{"num_hidden_layers": 11, "hidden_size": 256, "num_attention_heads": 4, "num_key_value_heads": 4, "head_dim": 64, "intermediate_size": 1024, "vocab_size": 1024, "hidden_act": "tanh_gelu", "norm": "layernorm", "norm_place": "pre", "norm_eps": 1e-06, "positions": "learned+rope", "rope_theta": 10000.0, "rope_fraction": 1.0, "qk_norm": true, "attn_scale": 0.156, "bias": "none", "tie_word_embeddings": true, "parallel_block": true, "init": "normal", "init_std_qkv": 0.0337, "init_std_o": 0.0337, "init_std_up": 0.0337, "init_std_down": 0.0, "optimizer": "muon_variant", "learning_rate": 0.0155, "beta1": 0.95, "weight_decay": 0.016, "lr_head": 0.00567, "warmup_steps": 52, "schedule": "wsd", "decay_fraction": 0.577, "decay_shape": "linear", "final_lr_fraction": 0.02, "batch_tokens": [32768, 65536, 98304], "max_seq_len": 1024, "doc_mask": true, "train_tokens": 321900000, "max_steps": 4926, "dataset": "wikipedia_en"}
MLP neurons of a small language model. Each row is named by its layer, matrix (up: input weights; down: output weights) and neuron, and shows model dimensions 64-127. Each number is 200 + 40 x the weight over its row's rms, rounded and kept within 0 to 999.
After each neuron's rows, "fires in" lists the words (lower case) most often at its 100 highest values on Wikipedia text that the model never trained on; "fires on" lists the tokens most often at its 100 highest values on Wikipedia text that the model never trained on.

L7.up767,187,189,165,112,193,178,224,197,185,158,191,244,243,180,268,265,193,228,274,191,223,262,199,232,155,211,176,231,272,193,184,130,203,151,204,192,253,249,232,194,237,251,182,246,197,193,163,164,188,194,220,195,112,232,162,167,139,190,191,237,197,181,180,126
L7.down767,214,253,225,148,204,225,176,196,175,169,192,167,132,168,147,134,227,215,223,227,153,270,215,198,253,258,142,196,201,246,136,262,234,138,241,163,149,204,263,227,167,147,179,257,143,205,170,240,192,184,169,222,251,188,196,245,223,217,181,166,232,295,270,158
fires in: "by", "is", "both", "one", "species"
fires on: " by", " is", "ies", "ph", "oth", " one"

L4.up999,173,275,180,247,264,246,200,235,198,220,67,208,206,137,197,198,239,315,220,200,145,252,154,98,160,238,203,206,191,246,178,190,157,204,204,222,227,187,153,226,235,227,213,179,232,145,171,167,223,234,290,195,213,257,169,194,225,255,260,198,238,193,168,236
L4.down999,142,242,212,145,197,126,206,215,202,175,243,218,200,230,204,275,154,165,236,241,187,131,183,171,292,131,178,159,254,204,233,226,263,137,176,212,196,237,200,283,223,191,183,176,193,175,105,213,159,228,157,222,220,275,322,157,222,206,121,184,178,158,197,180
fires in: "by", "of", "texas", "when"
fires on: " by", " of", " For", "or", " In", "x"

L2.up305,157,141,120,185,163,166,208,243,107,158,234,240,227,142,212,150,213,193,173,167,224,229,203,192,174,176,227,186,184,268,252,82,252,191,140,217,127,227,197,191,209,180,206,285,185,206,287,224,194,213,260,182,243,194,217,199,177,202,294,276,199,232,193,177
L2.down305,168,169,194,207,204,189,194,177,129,167,250,198,252,212,262,184,177,145,134,238,192,272,146,250,186,231,204,140,187,188,189,176,208,91,315,198,237,213,212,192,223,189,195,250,175,184,191,227,143,215,204,188,209,172,164,189,254,194,198,197,184,181,207,178
fires in: "she", "her", "him", "himself"
fires on: " she", " him", " her", " She"

L2.up705,226,172,261,189,275,186,136,219,164,129,246,159,184,209,197,219,196,253,191,193,192,189,240,166,209,252,184,172,146,133,262,133,162,241,261,131,171,183,213,170,172,179,213,245,178,218,165,203,236,202,144,170,227,230,114,233,169,213,244,172,242,174,212,181
L2.down705,247,187,276,224,153,179,149,165,171,176,180,197,213,218,168,156,213,190,177,267,134,242,245,167,194,187,225,193,208,183,220,207,129,210,258,163,188,179,222,160,190,229,222,181,187,257,211,178,182,195,216,200,177,290,112,143,225,227,267,151,199,197,148,222
fires in: "president", "support", "supreme", "supported", "supporters", "presence"
fires on: "res", " sup", "up", " res"

L2.up723,179,200,205,251,217,198,197,201,200,258,195,197,218,189,153,203,154,215,220,221,198,223,156,174,214,218,185,182,144,203,130,210,184,246,180,260,234,268,228,187,214,184,190,268,164,165,176,184,306,247,182,227,225,260,214,231,281,182,129,174,261,251,152,198
L2.down723,228,186,199,259,269,168,215,219,258,262,165,161,185,150,222,183,178,144,243,222,224,155,135,139,171,143,224,188,171,124,240,151,221,303,212,193,225,179,171,204,203,219,152,203,195,173,164,157,233,237,185,250,200,221,224,149,228,204,207,214,222,249,149,193
fires in: "at", "by"
fires on: " at", "T", " by"

L7.up952,203,151,205,241,184,198,125,226,211,205,282,202,181,252,212,183,159,191,163,225,212,206,244,263,131,200,191,236,182,225,216,279,197,189,187,221,150,138,177,187,222,217,176,161,218,255,193,235,238,201,149,196,240,209,232,183,207,160,161,220,204,83,264,205
L7.down952,266,248,207,151,162,206,187,197,226,206,170,187,200,143,198,259,292,198,123,177,134,182,234,213,214,180,194,174,93,235,212,140,165,199,184,210,165,158,219,222,232,203,214,263,130,199,214,242,286,136,262,271,163,159,211,245,183,230,233,252,179,180,279,234
fires in: "her", "their", "his", "s", "its", "police"
fires on: " her", " their", " his", "'s", " its", "ice"

L2.up935,194,224,286,146,218,177,109,191,150,200,238,173,183,217,232,284,247,218,196,152,236,153,223,143,207,211,150,232,175,159,196,263,197,148,251,202,180,220,256,218,170,182,249,204,191,97,199,236,164,224,128,179,176,142,246,180,121,188,212,229,249,194,174,226
L2.down935,108,248,245,174,183,171,103,176,192,192,249,211,239,173,213,241,271,119,237,169,243,168,244,178,255,159,168,175,172,213,125,260,189,124,227,147,191,163,266,197,150,240,207,175,212,120,221,179,193,189,162,248,186,200,239,179,88,189,208,194,251,221,140,178
fires in: "an", "any"
fires on: " an", " An", "orn"

L2.up542,214,201,160,215,268,180,250,264,235,167,146,181,89,192,144,219,235,237,176,150,233,224,248,143,218,221,200,135,142,207,216,242,189,175,208,141,136,149,178,189,188,210,157,187,193,183,160,189,228,165,254,223,231,224,167,212,214,226,225,142,224,232,219,198
L2.down542,185,260,206,279,237,244,179,200,206,267,190,166,209,151,247,218,202,200,158,184,150,142,178,252,174,208,218,178,173,241,224,219,220,204,220,200,184,224,120,158,202,232,166,142,238,152,209,210,179,235,169,140,215,251,198,204,236,189,119,220,205,134,160,225
fires in: "of", "in", "on", "length", "english", "london"
fires on: " of", " in", "eng", " on", " Eng"

L2.up260,226,191,151,187,199,202,210,168,193,239,137,217,207,210,212,218,216,194,195,263,169,187,270,196,234,242,251,235,218,130,178,184,169,113,246,173,229,194,231,212,226,181,173,214,238,176,179,162,191,192,250,172,161,159,208,236,217,184,179,201,189,251,204,161
L2.down260,238,143,157,152,202,245,206,155,154,235,131,190,171,205,214,223,88,184,226,197,186,192,248,197,185,232,243,260,188,184,200,196,173,182,253,197,240,151,176,279,246,203,191,260,173,196,266,177,202,176,206,210,187,204,198,131,261,172,189,219,190,236,170,222
fires in: "one", "each", "construction", "drug", "kruger"
fires on: "ru", " one", "ach"

L2.up409,180,128,182,150,207,259,247,208,224,214,184,144,192,238,181,192,240,287,227,170,240,199,197,252,196,282,158,212,208,222,233,258,292,193,203,204,220,227,263,261,249,107,218,245,160,174,127,159,289,201,171,186,212,279,210,186,213,193,199,167,128,219,209,182
L2.down409,238,125,193,160,233,189,261,297,201,181,241,203,181,229,209,176,192,230,244,113,225,171,192,179,223,181,182,202,202,213,197,248,226,214,204,204,225,264,241,128,184,178,198,164,212,170,255,238,218,251,105,243,178,308,151,122,215,274,182,196,160,197,140,195
fires in: "north", "south", "west", "river", "as"
fires on: "orth", " South", "est", "outh", "iver", "out"

L7.up23,200,248,183,279,189,205,210,214,216,136,210,261,223,199,129,220,177,204,241,181,190,175,225,218,190,284,223,223,200,233,191,232,206,181,210,179,94,230,259,245,249,190,234,230,215,138,251,236,144,236,173,196,126,188,166,260,271,150,233,188,230,106,158,227
L7.down23,89,343,264,159,199,214,190,202,205,137,254,227,230,252,167,191,169,184,195,229,146,139,190,265,245,215,219,241,194,227,261,208,160,221,131,222,204,155,127,252,188,199,202,231,192,217,186,186,168,139,145,211,206,240,193,200,166,234,167,204,185,258,134,163
fires in: "democratic", "administration", "institute", "constitution", "institutions", "stadium"
fires on: "it", "oc", "ad", "ist"

L2.up48,255,217,203,127,200,154,210,143,157,141,158,251,155,217,228,199,162,198,207,220,227,194,210,207,180,255,250,191,177,118,205,214,132,212,188,198,272,176,240,154,251,169,125,258,241,248,196,208,109,206,240,190,162,231,175,205,210,140,218,176,252,184,242,200
L2.down48,103,199,197,224,143,130,289,217,189,114,208,214,183,287,241,172,132,175,181,152,229,220,216,254,201,228,273,208,158,134,135,213,158,189,169,125,219,180,146,176,272,165,122,231,190,205,181,246,194,193,221,99,144,194,270,235,257,165,238,227,243,174,183,191
fires in: "two", "one", "three"
fires on: " two", " one", " three"

L2.up495,151,181,219,188,267,263,145,168,104,255,214,210,212,223,186,218,256,201,253,222,173,217,162,239,189,183,148,258,227,142,188,261,129,217,226,250,207,146,195,110,205,209,138,165,133,199,200,193,140,303,229,205,221,246,242,169,263,164,222,235,293,214,187,152
L2.down495,113,193,138,176,316,248,201,188,169,196,227,177,197,268,152,229,244,198,169,100,211,229,201,216,128,201,250,244,258,233,203,223,148,193,194,206,124,219,199,191,213,141,252,204,217,150,203,209,187,217,143,206,179,221,162,191,208,177,201,137,161,233,238,161
fires in: "also", "1", "and", "as", "water", "100"
fires on: " also", " 1", " and", " as", "ater", "ed"

L5.up207,193,201,178,195,213,172,179,235,176,227,202,171,233,227,196,268,148,206,215,170,205,247,217,188,215,349,205,194,198,246,236,136,117,164,183,243,283,138,236,184,151,217,181,245,235,231,133,244,138,235,180,203,258,220,239,202,185,135,177,212,183,208,234,163
L5.down207,186,135,181,238,236,119,201,201,114,132,113,142,176,227,193,180,105,176,155,248,141,323,198,146,219,238,230,219,209,226,177,102,177,220,118,159,188,155,175,265,224,221,194,187,245,232,202,204,166,200,204,188,240,183,201,174,212,190,122,209,212,180,261,322
fires in: "all", "both", "several", "some", "many", "two"
fires on: " all", "oth", "al", "ome", "any", " of"

L2.up997,254,228,184,262,219,209,136,213,152,192,256,229,218,176,299,177,149,194,231,228,129,213,256,201,164,204,204,166,178,193,177,173,195,221,228,208,297,151,134,218,250,237,172,145,75,203,184,234,219,173,250,212,237,178,247,146,112,166,146,219,262,197,261,177
L2.down997,172,235,65,197,156,210,97,241,239,121,159,222,256,211,224,198,185,215,219,234,241,154,190,187,140,193,227,117,231,287,239,224,191,200,249,254,255,156,189,106,343,182,210,207,159,256,159,141,199,212,156,207,190,161,232,259,287,254,188,167,166,188,161,169
fires in: "and", "played", "included", "of", "recorded"
fires on: "ed", " and", " of", " En"

L4.up321,184,128,163,214,228,157,181,234,203,216,203,223,282,196,187,106,211,228,172,136,208,238,129,220,177,189,230,148,217,227,262,146,212,259,168,217,209,200,221,188,92,185,242,166,229,218,232,146,193,182,183,152,165,165,202,195,123,197,171,149,160,151,193,170
L4.down321,243,226,173,152,203,258,277,99,210,211,131,206,222,188,194,237,155,306,133,159,228,145,182,288,175,203,143,235,181,191,170,149,147,210,209,269,224,247,171,253,138,195,277,216,203,236,214,144,228,222,175,152,147,189,214,244,220,220,204,214,154,243,168,198
fires in: "a", "same", "massachusetts", "only", "made", "make"
fires on: " a", "ame", "el", "ach"

L5.up1010,200,139,201,199,200,181,215,169,190,195,148,228,220,209,150,186,181,184,171,231,225,164,238,209,215,250,135,156,225,232,189,172,207,240,217,248,169,198,240,275,203,231,210,189,174,207,278,230,172,255,289,94,183,130,124,159,191,188,226,195,221,181,199,136
L5.down1010,144,162,194,186,256,252,244,190,286,165,195,183,215,142,169,138,265,166,136,158,200,161,198,174,195,208,247,160,228,174,216,227,142,178,254,227,224,262,195,219,257,163,182,171,142,256,179,125,182,254,155,129,215,249,203,228,190,188,273,165,251,184,207,190
fires in: "democratic", "french", "royal", "nigerian", "russian", "african"
fires on: "ian", "ic", "ch", "al", "an", "e"

L2.up591,241,183,154,190,228,160,200,203,235,119,190,172,179,191,243,216,152,212,225,185,205,222,134,228,266,184,166,180,226,107,196,175,173,144,286,240,193,167,233,235,90,228,131,159,211,249,177,205,156,179,193,148,167,186,109,221,195,187,226,234,263,165,182,149
L2.down591,161,230,199,215,172,245,172,205,180,300,219,279,238,213,142,220,227,184,181,201,177,170,249,169,170,210,238,208,216,301,229,198,226,178,147,225,164,204,178,194,253,182,198,193,226,188,212,202,254,209,216,225,202,257,207,168,196,179,175,191,210,205,211,302
fires in: "of", "various", "and"
fires on: " of", "i", "um", "r", " and", "ory"

L2.up813,181,167,292,259,131,181,200,229,270,258,201,265,153,265,144,197,164,170,161,210,174,197,136,284,148,275,219,111,172,185,189,188,232,223,217,254,161,206,228,173,234,183,201,213,180,169,194,137,199,236,212,175,161,167,223,277,247,228,194,183,198,187,230,227
L2.down813,142,203,269,249,188,204,173,227,254,227,191,256,154,261,228,149,162,232,145,230,161,170,134,242,142,188,197,134,192,222,207,166,292,220,258,208,185,212,199,191,286,226,178,189,244,88,179,194,184,246,227,212,210,197,225,304,197,188,177,229,199,191,198,284
fires in: "were", "would", "was", "had", "2"
fires on: " were", " would", " was", " had", " (2"

L5.up148,231,151,154,100,221,202,175,299,185,155,150,176,154,161,230,218,261,232,217,206,247,244,199,185,142,191,210,240,274,196,170,254,232,190,200,156,234,206,267,182,211,199,206,165,182,218,182,190,193,245,187,149,190,227,275,253,207,206,216,169,218,260,185,178
L5.down148,200,155,221,222,178,102,175,181,169,192,206,203,246,205,213,119,175,134,174,137,193,227,214,294,211,107,201,128,231,200,228,190,185,132,206,199,230,212,102,226,235,179,184,117,200,187,209,189,145,248,232,199,184,159,212,220,167,207,211,198,227,197,253,180
fires in: "town", "city", "hotel", "competition", "liverpool"
fires on: "wn", "ity", "el", "ition", "ool", "ry"

L2.up561,178,89,194,264,219,187,261,207,230,134,213,194,177,308,205,214,231,273,244,165,228,259,188,171,154,157,202,203,218,225,270,235,221,137,191,167,214,151,243,213,150,265,256,177,181,131,106,200,223,215,163,201,197,217,161,174,205,176,200,136,202,234,163,263
L2.down561,81,260,251,205,152,204,127,237,182,220,306,134,204,212,175,196,194,210,199,183,182,179,134,261,188,173,255,197,154,129,180,154,130,236,188,181,194,162,172,205,129,214,218,195,250,223,264,208,202,138,150,275,219,233,207,146,181,154,220,157,280,244,159,196
fires in: "in", "at", "of", "households", "country", "a"
fires on: " in", " at", "old", " of", "d", "ry"

L4.up323,268,139,250,182,194,202,163,235,200,224,207,179,197,262,141,216,222,148,192,245,231,213,158,252,213,163,226,146,212,233,243,180,208,247,210,193,309,259,202,296,186,178,214,229,228,221,188,250,171,183,165,184,155,198,193,144,255,262,233,184,176,189,216,161
L4.down323,240,119,221,177,239,199,203,231,145,108,125,199,238,170,133,130,133,205,193,171,151,152,157,211,271,170,216,183,221,239,180,183,181,167,242,165,209,179,153,172,290,197,200,120,183,223,287,198,122,218,209,269,228,99,181,201,175,261,246,207,279,293,209,160
fires in: "26", "high", "27", "23", "smith", "28"
fires on: "6", "3", "igh", "7", "ith", "8"

L2.up273,110,198,161,174,266,274,190,230,175,189,227,159,274,187,169,173,213,207,191,232,267,170,204,205,175,213,149,276,219,193,132,186,221,226,183,215,75,220,210,164,268,242,149,201,167,308,236,242,151,236,251,190,149,193,170,174,227,232,235,172,188,243,222,189
L2.down273,174,203,186,220,171,185,150,202,204,186,247,251,213,184,186,213,230,100,124,211,117,134,154,188,267,259,187,248,158,203,215,132,231,146,218,235,157,241,195,178,243,209,278,233,205,192,261,221,215,206,145,238,138,207,207,197,180,158,288,204,255,206,196,226
fires in: "she", "also"
fires on: " also", " she", " She"

L2.up97,187,126,194,177,165,233,254,161,240,162,175,178,188,219,213,117,251,181,228,173,247,204,199,180,157,168,218,169,186,166,178,313,257,235,207,269,234,184,223,188,273,234,215,232,211,260,198,193,125,193,118,167,121,190,270,193,227,162,229,165,181,236,180,245
L2.down97,194,162,276,195,206,189,254,216,204,228,118,122,213,176,227,198,285,161,141,211,255,262,158,185,140,174,228,158,265,209,134,226,225,207,237,245,234,204,199,107,251,176,183,169,257,194,192,251,144,204,165,184,185,174,289,185,185,207,216,206,213,240,235,213
fires in: "before", "built", "during", "when", "after", "where"
fires on: "il", "ore", " during", " when", " after", " where"

L4.up977,216,210,161,193,272,177,135,179,159,143,177,211,216,177,146,192,182,231,158,198,298,243,209,130,160,258,265,182,182,192,231,180,204,184,175,263,203,200,176,291,194,208,146,215,194,212,205,246,279,288,190,187,211,208,248,200,170,209,157,149,257,125,242,166
L4.down977,146,165,272,184,161,187,175,174,157,197,209,138,232,213,157,157,219,204,141,206,293,251,214,167,211,189,287,154,155,205,225,185,234,165,161,222,226,208,128,218,226,148,138,200,213,235,199,241,186,249,234,216,261,185,217,248,145,233,176,249,293,200,229,162
fires in: "german", "york", "british", "azerbaijan", "germany"
fires on: "erman", "ish", "ai", "ork", " States"

L4.up177,194,185,141,203,212,217,171,196,195,202,192,181,216,235,214,206,97,307,213,227,171,252,206,223,175,154,124,254,205,140,253,242,162,177,252,172,261,75,237,267,183,168,134,108,183,170,172,145,174,166,227,141,172,224,196,205,161,147,172,188,202,203,266,156
L4.down177,213,207,239,215,201,233,231,190,209,242,220,177,206,164,156,162,197,179,176,182,212,219,194,295,232,147,172,188,240,174,158,229,198,166,224,272,204,309,163,147,183,224,256,160,113,185,284,167,141,199,124,195,237,205,224,199,143,242,162,230,244,158,338,281
fires in: "and", "or"
fires on: " and", " or"

L2.up687,238,219,150,313,177,201,204,173,229,161,186,165,200,198,158,209,242,226,197,175,230,218,201,198,148,147,240,208,182,245,230,244,200,163,152,197,254,218,206,199,254,193,186,183,272,148,265,241,191,184,132,251,208,239,216,127,155,219,246,188,174,183,251,280
L2.down687,190,141,193,250,252,170,205,163,139,216,175,189,205,161,156,180,264,189,272,200,101,211,153,102,139,189,242,244,260,140,240,217,261,207,268,173,255,116,129,199,169,188,156,233,221,184,257,151,198,203,197,189,222,183,216,276,217,188,260,219,222,147,194,221
fires in: "as", "before", "under", "at"
fires on: " as", "ore", " under", " play", "rit"

L5.up338,150,141,117,224,204,258,209,145,157,133,157,195,211,158,154,257,146,157,258,248,275,246,150,222,202,180,165,178,220,127,200,269,230,214,161,269,170,158,178,227,203,232,165,157,261,215,222,198,220,209,157,267,152,241,195,157,202,209,214,278,243,199,225,248
L5.down338,212,230,174,213,257,155,285,129,223,180,131,215,199,205,228,207,136,247,200,230,244,179,119,234,156,231,148,209,360,211,181,176,168,254,199,212,198,193,142,204,185,199,199,170,232,117,207,130,125,218,179,231,167,216,280,273,271,207,156,218,201,242,170,285
fires in: "however", "when", "where", "as", "although", "because"
fires on: "ow", " when", " as", " where", "ough", "8"

L5.up46,221,166,160,212,182,141,207,90,99,191,320,180,204,168,229,257,206,172,223,181,193,184,142,190,174,168,214,223,212,200,244,181,230,195,229,187,286,208,150,205,196,227,211,160,246,194,204,199,243,152,150,205,214,217,215,205,162,196,178,203,222,181,192,275
L5.down46,255,203,159,209,156,179,280,189,99,169,124,201,145,222,188,218,206,218,146,217,215,200,139,181,161,226,187,272,150,225,212,125,271,219,241,236,284,214,208,199,233,215,161,129,243,171,238,216,185,145,135,197,176,237,237,182,188,191,182,251,208,265,162,184
fires in: "as", "at"
fires on: " as", "s"

L2.up183,176,191,246,193,240,229,228,192,183,225,240,146,177,228,228,190,227,124,223,190,244,190,204,195,142,191,121,192,172,161,169,134,183,179,238,228,218,203,235,221,135,192,165,278,176,129,144,184,286,196,173,136,222,186,231,163,210,273,187,159,227,191,163,205
L2.down183,171,164,246,132,184,206,194,163,196,132,180,212,195,291,261,142,152,190,202,162,205,173,146,181,182,147,105,226,185,130,134,231,208,205,223,166,198,130,224,181,162,198,128,133,165,218,195,223,182,236,242,230,172,230,231,160,136,184,259,216,211,234,146,207
fires in: "an", "any", "and", "announced"
fires on: " an", "ber", " and"

L2.up694,224,225,171,217,227,183,149,216,244,220,263,209,204,171,214,260,205,139,213,166,89,159,214,149,225,164,204,191,183,115,195,243,173,228,137,147,266,182,163,241,222,291,237,211,194,97,215,220,228,224,272,167,163,117,139,220,182,159,208,253,222,215,254,192
L2.down694,225,280,145,160,217,206,222,146,191,178,213,177,150,209,147,232,236,185,191,223,232,233,213,234,209,198,195,186,200,149,165,202,143,242,227,158,197,189,194,113,202,314,226,190,184,165,223,180,276,220,240,210,182,199,187,217,177,215,159,250,199,182,249,188
fires in: "of", "while", "new"
fires on: " of", "h", " New", " wh", "ion", "ew"

L2.up225,239,196,205,175,167,230,198,188,172,161,244,144,209,164,240,174,186,248,127,149,196,169,220,188,190,204,233,193,135,239,248,187,222,143,231,269,143,138,218,194,223,206,218,173,155,278,237,185,253,201,198,248,176,180,243,269,245,202,124,164,188,182,226,275
L2.down225,142,271,188,231,220,206,203,151,243,233,232,273,210,220,308,212,217,210,153,171,211,166,226,134,217,216,179,86,168,194,263,180,265,115,223,233,180,126,242,200,190,220,157,220,253,251,178,194,193,185,184,262,244,230,188,265,205,253,159,217,163,182,156,166
fires in: "its", "his", "club", "of"
fires on: " its", " cl", " his", "cl", " of"

L7.up256,214,177,184,211,187,263,196,135,168,213,178,203,167,261,195,158,207,196,254,211,183,218,105,197,124,205,202,212,194,278,183,230,263,211,109,209,180,168,232,257,189,194,142,242,207,160,185,197,222,191,147,144,243,248,227,151,141,214,163,192,231,220,257,142
L7.down256,259,245,196,185,212,185,280,200,243,216,198,198,205,228,225,240,120,246,202,178,163,143,201,182,197,187,172,236,178,221,202,229,248,240,231,196,191,252,195,187,220,167,222,203,178,276,233,258,218,198,210,263,132,242,166,205,234,124,161,115,243,235,213,218
fires in: "have", "has", "had"
fires on: " have", " has", " had", "ar"

L7.up932,190,137,178,151,206,219,190,160,277,154,161,148,242,145,97,258,245,216,254,145,231,184,192,269,181,267,182,194,253,227,166,245,185,219,191,163,219,151,254,216,135,286,184,170,179,167,196,197,193,242,278,231,199,235,251,148,166,181,166,222,130,227,232,160
L7.down932,156,165,189,120,188,171,223,129,187,135,222,168,265,225,160,182,184,247,123,152,178,223,182,210,146,298,157,222,205,202,216,167,198,185,251,224,228,219,274,204,142,184,160,113,270,244,149,162,195,172,192,204,176,122,308,213,212,161,212,246,240,330,259,167
fires in: "an", "fnumber", "announced", "any", "unknown"
fires on: " an", "n", "f"

L2.up530,187,212,208,229,148,166,267,173,59,189,223,136,168,182,175,187,208,244,244,199,169,242,148,181,205,206,178,247,211,138,186,260,210,206,206,267,223,220,170,196,217,187,166,161,244,199,177,255,138,221,179,219,107,239,187,225,201,184,171,231,253,147,307,210
L2.down530,218,219,197,243,219,190,276,120,237,230,190,188,166,206,223,196,228,262,174,163,173,262,139,240,151,179,99,206,189,195,243,199,262,209,255,172,222,166,202,155,211,178,141,157,198,164,304,290,248,193,210,204,163,194,158,158,157,183,202,143,183,225,235,192
fires in: "as", "is"
fires on: " as", " is"

L7.up487,127,207,249,170,279,191,210,195,148,174,166,185,210,281,251,268,210,211,170,219,191,211,257,264,180,268,250,192,174,295,147,168,179,197,142,214,248,126,245,217,210,195,132,239,182,180,191,198,185,266,196,151,210,183,204,236,181,150,204,201,233,223,162,224
L7.down487,195,139,163,189,171,208,253,212,297,247,238,213,198,190,268,132,226,234,182,218,231,238,226,247,279,193,209,189,170,219,223,179,250,261,234,213,179,229,175,235,102,201,211,163,222,227,202,196,222,178,179,166,147,204,158,190,187,208,205,184,213,183,229,228
fires in: "the", "several", "with", "of", "their", "many"
fires on: " the", "al", " with", " of", " their", "any"

L4.up939,138,182,250,207,157,170,150,278,155,206,212,147,169,161,193,213,181,214,144,181,206,233,167,110,262,236,157,207,292,224,184,184,179,216,251,151,261,177,201,218,190,210,162,207,187,179,185,246,230,177,232,193,224,199,150,189,181,155,244,173,199,204,193,266
L4.down939,171,238,191,191,214,173,163,213,115,174,176,106,214,193,160,183,172,190,174,132,197,241,190,180,211,245,224,222,213,260,201,201,221,204,234,204,225,197,213,202,191,154,174,237,217,156,215,167,139,160,317,303,233,145,174,179,247,196,173,153,253,158,230,201
fires in: "several", "each", "eight", "four", "five", "seconds"
fires on: "al", "ight", "ach", "our", "ive", "0"

L5.up996,202,183,233,159,186,152,156,213,121,246,300,282,223,209,201,188,171,211,179,166,196,178,171,160,94,260,196,257,141,244,208,147,229,189,225,244,127,147,232,157,226,233,208,205,144,203,168,208,229,146,175,144,193,190,208,238,233,183,145,287,208,181,253,253
L5.down996,199,171,234,229,157,188,194,181,199,278,220,268,176,228,214,206,183,205,159,224,147,212,204,269,154,182,159,169,145,206,214,294,171,167,288,159,145,245,214,144,230,233,157,224,174,211,137,204,145,176,197,219,165,176,218,244,229,172,245,209,279,184,267,213
fires in: "their", "its", "his", "this", "it", "her"
fires on: " his", " their", "is", " its", " her", " it"

L2.up85,189,207,203,197,309,117,216,198,76,241,137,278,203,211,196,223,216,174,256,220,179,160,270,179,235,229,229,152,229,241,148,188,104,202,206,202,232,268,212,157,277,213,189,191,209,167,197,142,155,169,247,114,198,171,270,200,177,125,99,215,157,216,249,250
L2.down85,206,186,197,203,189,196,296,206,196,220,190,154,223,225,210,205,231,166,224,153,177,194,197,191,174,202,224,193,136,206,244,207,175,250,261,178,186,232,170,197,292,181,161,192,189,173,230,188,129,212,253,197,163,191,206,204,233,255,264,268,250,134,141,241
fires in: "one", "part", "coach", "approach"
fires on: " one", " part", "ach", " act", "ad"

L5.up9,178,197,276,136,233,157,224,190,195,186,111,177,205,205,129,157,235,224,184,146,193,228,114,164,190,200,210,259,194,190,145,123,229,174,135,223,172,169,162,235,167,196,152,198,252,129,145,271,192,146,189,162,260,223,181,307,236,219,204,228,99,234,129,177
L5.down9,187,185,248,197,226,149,146,210,132,143,231,180,190,214,171,243,185,223,208,244,111,167,153,137,210,250,209,178,151,172,186,209,197,220,208,168,169,154,136,232,221,185,135,187,220,205,144,284,220,181,247,157,278,208,132,210,217,236,166,187,148,170,153,224
fires in: "four", "three", "two", "six", "five", "few"
fires on: "our", "ix", "ive", " three", "wo", "ree"